Weights of a small GPT-style language model, trained from scratch on English Wikipedia.
Size: 10 layers, width 192, 6 heads of 32, MLP 768 tanh GELU, vocabulary 2048, 5.22M parameters.
Architecture: LayerNorm before each block, untied embeddings, attention and MLP in parallel.
Training: a variant of Muon for these matrices, 11280 steps.
MLP neurons of a small language model. Each row is named by its layer, matrix (up: input weights) and neuron, and shows model dimensions 64-191. Each number is 50 + 10 x the weight over its row's rms, rounded and kept within 0 to 99.
Before each neuron's rows, "fires on" lists the tokens most often at its 100 highest values on Wikipedia text that the model never trained on.

fires on: " Mo", " mo", "b", " No", "n", "N"
L7.up382:37 39 60 66 67 59 56 65 49 50 46 53 26 37 44 50 58 55 49 27 62 57 57 36 55 51 45 47 58 48 31 50 59 39 57 54 49 52 53 58 51 58 57 62 54 29 50 55 33 61 51 45 52 51 61 53 54 51 47 55 47 60 56 47 44 49 74 37 50 45 51 47 50 55 40 51 49 66 60 37 39 53 39 45 29 50 42 56 41 42 39 35 40 41 49 49 51 72 62 48 61 37 61 38 47 45 58 66 50 59 50 39 50 53 40 54 45 54 35 57 72 43 49 57 66 60 41 57

fires on: "as", "a", "en", "s", "red", "es"
L4.up471:55 53 47 66 59 53 82 51 49 50 47 30 36 57 43 71 46 53 62 53 44 46 51 50 46 49 57 40 48 61 57 48 61 37 58 49 62 43 34 51 49 55 39 55 69 37 70 41 57 48 52 48 51 40 44 44 48 54 56 48 45 53 51 43 59 61 66 35 51 68 25 50 49 34 45 65 62 41 48 47 51 51 45 47 48 52 54 51 66 55 50 54 52 50 39 45 51 40 70 50 57 52 61 53 38 49 31 61 59 33 50 50 36 40 52 62 30 38 34 62 53 58 51 59 61 68 38 60

fires on: ".", " |"
L3.up240:58 60 43 36 68 45 50 62 53 35 51 53 45 51 44 32 36 58 40 43 73 50 39 56 52 51 55 45 50 48 63 42 68 47 57 42 62 41 47 55 42 67 56 51 46 46 55 52 58 53 46 46 54 51 63 29 44 43 45 44 38 55 50 60 59 58 53 42 57 58 54 55 67 40 36 33 58 27 57 74 57 43 56 58 56 39 50 37 63 53 51 41 53 36 44 57 66 44 43 42 66 53 53 30 40 54 39 43 44 57 52 50 55 61 49 55 52 58 52 40 30 43 44 53 34 47 59 46

fires on: "il", "re", "h", "-", "vo"
L3.up676:42 45 54 66 53 62 34 43 48 41 40 46 38 42 55 57 63 57 54 59 43 59 59 51 42 72 48 58 40 62 39 65 37 53 52 67 40 48 72 60 32 47 58 37 51 38 52 49 40 54 43 50 49 39 43 53 50 58 37 47 54 52 46 46 58 34 58 52 38 31 59 46 59 58 50 57 51 59 43 49 40 42 58 56 50 53 38 59 65 54 26 51 52 42 39 56 37 49 55 57 57 65 22 49 43 58 47 50 76 55 48 50 61 64 38 42 45 60 63 62 58 56 44 27 51 51 40 49

fires on: "en", "ad", "te", "a", "er", "re"
L3.up355:47 38 41 67 55 37 51 67 58 41 58 55 57 63 55 49 50 39 61 43 64 52 60 40 48 36 58 53 29 46 54 52 60 47 53 52 48 54 52 34 57 45 37 54 55 42 78 53 44 52 63 53 56 49 45 57 40 49 57 60 51 67 62 41 53 51 38 61 50 53 62 66 49 38 45 55 73 46 52 56 72 60 52 44 57 40 51 55 48 34 52 45 64 36 58 57 54 42 66 44 39 51 41 45 44 60 37 49 48 50 58 43 43 30 67 35 54 50 58 52 33 44 41 51 56 53 67 67

fires on: "ur", "en", "v", ".", "ch", "r"
L7.up540:43 39 34 44 69 39 54 33 36 46 59 52 48 56 33 49 62 58 52 45 41 49 66 54 49 60 52 38 40 59 52 51 49 50 56 32 50 28 58 61 63 39 41 56 50 31 57 57 63 51 57 27 43 57 35 37 71 47 62 45 45 51 53 40 35 64 64 39 51 53 73 50 57 38 46 48 50 30 57 49 50 57 39 58 55 69 45 41 51 51 24 57 48 61 59 38 29 60 73 64 61 41 63 56 66 55 41 47 51 35 62 58 64 53 55 47 43 45 59 52 48 43 51 59 57 45 70 69

fires on: "as", "p", "t", "a", "ttle"
L3.up392:61 71 58 44 49 52 60 61 55 54 48 35 45 61 46 70 45 50 55 57 37 43 44 59 35 55 38 38 50 58 39 77 47 52 46 45 71 49 48 32 43 41 43 66 44 69 38 50 53 47 56 51 58 41 64 39 42 59 61 54 45 60 57 57 45 47 79 55 64 65 52 43 39 52 44 44 68 52 38 36 52 37 48 48 54 44 52 60 56 49 64 55 60 48 51 47 31 57 31 45 55 55 39 46 52 39 40 48 63 42 36 47 52 45 56 57 44 25 37 42 63 61 55 59 54 60 62 51

fires on: "th", "cu", "x", "lo", "con", "ly"
L7.up99:44 57 41 68 52 28 44 64 42 42 54 45 37 51 48 69 53 55 60 46 55 67 56 45 40 48 49 40 50 49 46 46 45 57 43 68 61 65 57 55 46 70 48 55 54 34 40 33 54 33 65 61 44 51 45 61 49 53 40 41 27 41 33 38 65 61 49 44 53 31 45 41 43 64 70 48 54 43 47 37 59 44 55 41 61 64 43 32 45 44 41 49 27 42 51 49 67 56 45 66 35 43 57 41 47 42 59 50 38 30 47 52 46 55 42 59 56 45 51 57 55 64 62 57 56 65 44 60

fires on: " per", " Per", ".", "z", "er", " 1"
L3.up523:41 54 61 40 64 33 47 54 49 48 63 50 61 40 42 51 64 56 60 48 50 41 44 55 25 50 48 58 39 42 57 68 67 44 61 37 47 48 76 50 63 45 58 54 48 65 58 51 66 42 42 41 38 62 47 66 34 49 40 47 60 42 59 50 26 49 49 65 54 45 49 50 48 32 38 51 44 58 55 52 37 33 61 49 59 53 29 43 39 54 60 41 54 59 47 50 46 56 39 53 51 32 46 55 51 41 67 58 37 55 41 37 48 45 54 68 70 56 46 39 66 55 47 67 53 43 57 46

fires on: "ge", "e", "y", "ch", ":", " much"
L3.up584:37 52 50 58 44 43 63 52 49 48 57 41 38 30 51 32 51 59 46 41 48 55 50 51 53 41 50 41 65 50 54 35 58 61 47 58 42 34 61 46 68 26 46 61 49 47 53 53 39 58 39 59 48 49 48 52 50 46 56 52 66 48 72 55 57 55 41 58 56 52 44 50 35 59 56 46 37 70 43 44 53 45 63 58 40 45 44 51 29 49 52 43 38 59 46 67 35 53 48 53 57 64 41 45 42 48 56 45 47 65 47 67 36 55 43 43 54 61 46 56 52 50 53 52 36 72 65 41

fires on: "s", "it", "ti", "x", "lo", "th"
L7.up103:43 67 55 61 49 36 58 51 47 63 16 44 41 45 47 66 30 36 63 42 48 57 46 74 35 55 45 50 50 50 38 46 48 59 50 58 86 60 51 49 67 60 53 52 59 51 47 38 43 53 55 31 64 53 40 49 53 51 51 63 39 44 46 44 55 45 53 61 69 46 52 35 50 64 63 55 51 44 50 46 68 54 34 27 35 41 41 54 58 43 45 50 59 44 49 50 39 43 48 46 56 43 51 44 46 52 46 69 45 48 44 49 44 47 46 51 46 68 29 58 40 62 34 57 42 50 37 49

fires on: "il", "h", "d", "age", "ul"
L3.up499:41 57 56 34 49 62 40 46 57 33 55 43 50 45 40 51 53 56 40 49 32 66 52 44 70 61 49 63 40 37 41 41 45 63 37 37 44 43 72 64 48 44 53 62 36 40 58 41 47 35 36 45 41 37 46 62 56 51 42 40 46 59 55 48 54 53 42 62 48 43 61 63 55 53 45 31 46 68 37 62 58 42 56 50 48 47 49 52 49 67 52 26 48 48 58 44 49 75 66 42 53 55 49 48 59 67 40 56 51 34 50 48 39 55 43 27 50 48 51 59 44 49 40 42 69 49 41 56

fires on: "te", "as", "et", "st", "fe", "est"
L3.up581:61 57 52 45 50 39 61 60 40 36 48 53 59 43 64 56 33 50 37 71 48 38 53 54 40 66 61 26 55 56 39 62 42 50 42 34 51 62 55 51 47 52 38 58 34 52 41 45 41 46 42 42 38 56 56 44 41 51 65 50 38 62 40 32 63 67 61 67 58 43 54 56 40 46 56 29 51 64 68 42 47 56 62 47 47 53 47 59 61 59 53 45 36 43 64 55 61 59 42 51 54 58 59 41 40 51 39 57 52 55 45 48 61 40 60 41 46 49 53 37 50 62 52 43 45 47 48 37

fires on: " of", "f", "ation"
L7.up720:49 50 53 70 52 70 34 65 50 39 44 38 44 58 45 57 40 64 66 63 53 54 48 63 52 60 54 52 48 55 54 54 48 62 35 65 52 50 45 53 55 51 44 48 38 69 44 50 58 47 51 45 37 41 52 47 45 46 57 54 35 48 58 44 72 50 52 38 32 53 49 52 50 53 51 44 46 44 50 39 57 37 42 27 61 66 44 35 50 57 42 39 62 45 46 58 45 55 25 70 41 42 52 38 45 42 47 51 64 44 54 52 50 36 54 48 37 49 60 34 55 60 48 54 52 55 42 57

fires on: ".", " −"
L7.up722:68 26 51 48 58 54 53 52 50 58 50 55 49 52 60 55 50 67 55 38 67 50 53 60 60 52 42 52 56 48 40 48 52 55 55 43 53 48 54 52 55 55 28 38 55 48 64 38 61 50 45 46 57 34 51 43 44 48 47 65 57 49 60 26 49 33 62 33 52 52 56 43 55 58 47 52 54 67 57 53 58 50 60 47 65 40 56 41 68 43 47 36 55 19 39 46 69 58 47 63 72 44 45 40 64 38 38 61 50 53 54 56 53 47 53 41 46 53 52 46 31 56 40 39 36 56 65 39

fires on: ",", " the", " and", "o", "e"
L7.up464:54 49 50 41 61 51 66 62 55 46 59 48 40 36 61 42 48 33 33 49 39 62 69 40 48 58 55 48 51 55 68 55 60 56 51 54 58 39 45 48 52 64 49 47 45 42 44 51 36 62 52 62 50 41 45 61 26 48 61 57 67 65 46 58 51 48 53 63 51 38 49 37 54 58 42 48 38 38 39 42 57 47 43 42 29 55 54 48 44 32 31 53 38 52 55 33 54 58 63 61 39 42 51 56 52 41 35 53 42 54 43 50 39 30 55 56 47 43 44 62 45 59 70 38 40 48 52 53

fires on: " May", "f", "el", "it", "ad", "in"
L3.up278:54 66 63 62 50 35 42 59 32 48 39 48 35 47 45 40 61 47 63 45 50 58 64 63 42 65 52 75 64 38 54 49 39 52 44 57 44 54 45 64 58 49 60 52 55 66 57 40 45 36 59 27 50 55 47 55 51 39 57 58 39 59 60 27 62 44 56 65 41 69 69 50 34 58 44 70 47 48 51 48 50 28 65 36 67 43 45 48 58 50 58 47 58 38 71 48 58 48 38 52 53 40 39 39 31 42 41 60 52 52 41 55 46 42 31 34 37 51 53 61 39 60 65 50 44 52 35 58

fires on: "ar", "sh", " Char", " dis", "Ch", "har"
L3.up270:47 52 40 61 48 40 52 69 42 41 52 39 46 59 45 65 53 48 41 47 42 53 51 37 35 62 34 41 49 37 66 52 61 44 54 52 53 39 55 69 32 45 40 46 74 57 61 48 45 47 54 49 71 55 48 54 43 32 55 41 46 37 63 66 54 48 47 38 47 55 42 44 51 49 46 47 39 48 41 54 61 34 69 33 48 45 48 35 57 71 50 70 48 54 46 42 65 41 60 27 59 31 57 46 58 62 55 56 44 34 53 60 51 50 57 49 48 29 54 73 53 29 43 57 62 62 44 79

fires on: "en", "ed", "s", "es", "y", " in"
L4.up700:69 43 57 69 50 53 53 44 54 51 61 49 56 42 54 70 51 52 60 34 61 35 48 46 49 40 56 46 58 56 47 50 57 46 46 42 60 39 51 51 46 53 46 52 75 61 69 38 50 56 60 60 44 51 39 43 30 32 60 40 54 35 47 70 61 75 51 39 43 44 43 47 59 37 45 41 40 47 42 53 61 62 59 70 62 66 47 46 50 57 46 41 54 60 52 45 50 56 34 42 50 46 53 67 30 51 52 53 54 48 50 55 54 48 51 50 49 49 37 54 39 47 54 53 67 60 39 75

fires on: "il", " not", "o", "ip", " a", "e"
L3.up638:43 48 44 52 65 35 49 43 42 53 52 48 42 39 54 44 35 42 37 38 54 53 59 47 56 64 57 50 46 60 26 45 43 61 73 59 53 57 49 39 44 59 54 37 62 38 60 60 37 62 53 67 50 41 66 57 42 26 50 56 56 41 50 34 50 42 47 65 40 61 41 39 38 31 22 28 42 42 41 58 38 39 52 57 48 37 48 50 53 42 49 35 47 57 46 39 49 59 60 46 58 46 44 59 68 25 49 73 50 58 61 55 42 67 61 43 45 56 55 46 63 56 62 35 48 50 48 46

fires on: "re", "en", "an", " |", "gg", "u"
L3.up178:47 60 19 41 53 49 39 54 50 38 57 24 54 40 43 40 62 58 70 60 38 53 45 67 40 68 44 36 38 47 52 37 55 36 48 40 33 42 47 49 37 59 39 58 60 44 63 62 48 33 42 56 32 57 44 48 51 44 58 53 47 53 63 56 54 48 42 60 53 44 51 61 41 41 58 49 66 64 59 51 61 62 63 59 48 39 45 57 46 34 44 48 61 49 51 57 35 63 58 49 48 46 38 49 47 61 53 61 63 65 60 34 60 41 58 61 51 45 81 33 32 50 50 56 47 46 48 59

fires on: "N", ".", "n", "I", "U", " government"
L7.up618:58 57 65 50 59 43 40 61 48 47 39 64 43 44 47 54 58 49 42 38 70 62 41 54 56 26 47 50 50 34 55 33 42 52 46 37 58 49 46 34 56 64 44 34 46 42 60 40 38 52 55 78 49 46 66 54 63 44 41 54 58 49 56 54 68 50 57 42 48 47 53 44 54 54 49 67 52 48 43 34 51 54 42 53 44 57 47 44 61 28 63 32 47 59 39 62 47 47 42 69 44 53 59 55 70 33 40 69 47 71 58 53 46 53 52 41 42 59 53 55 68 55 33 55 58 62 47 60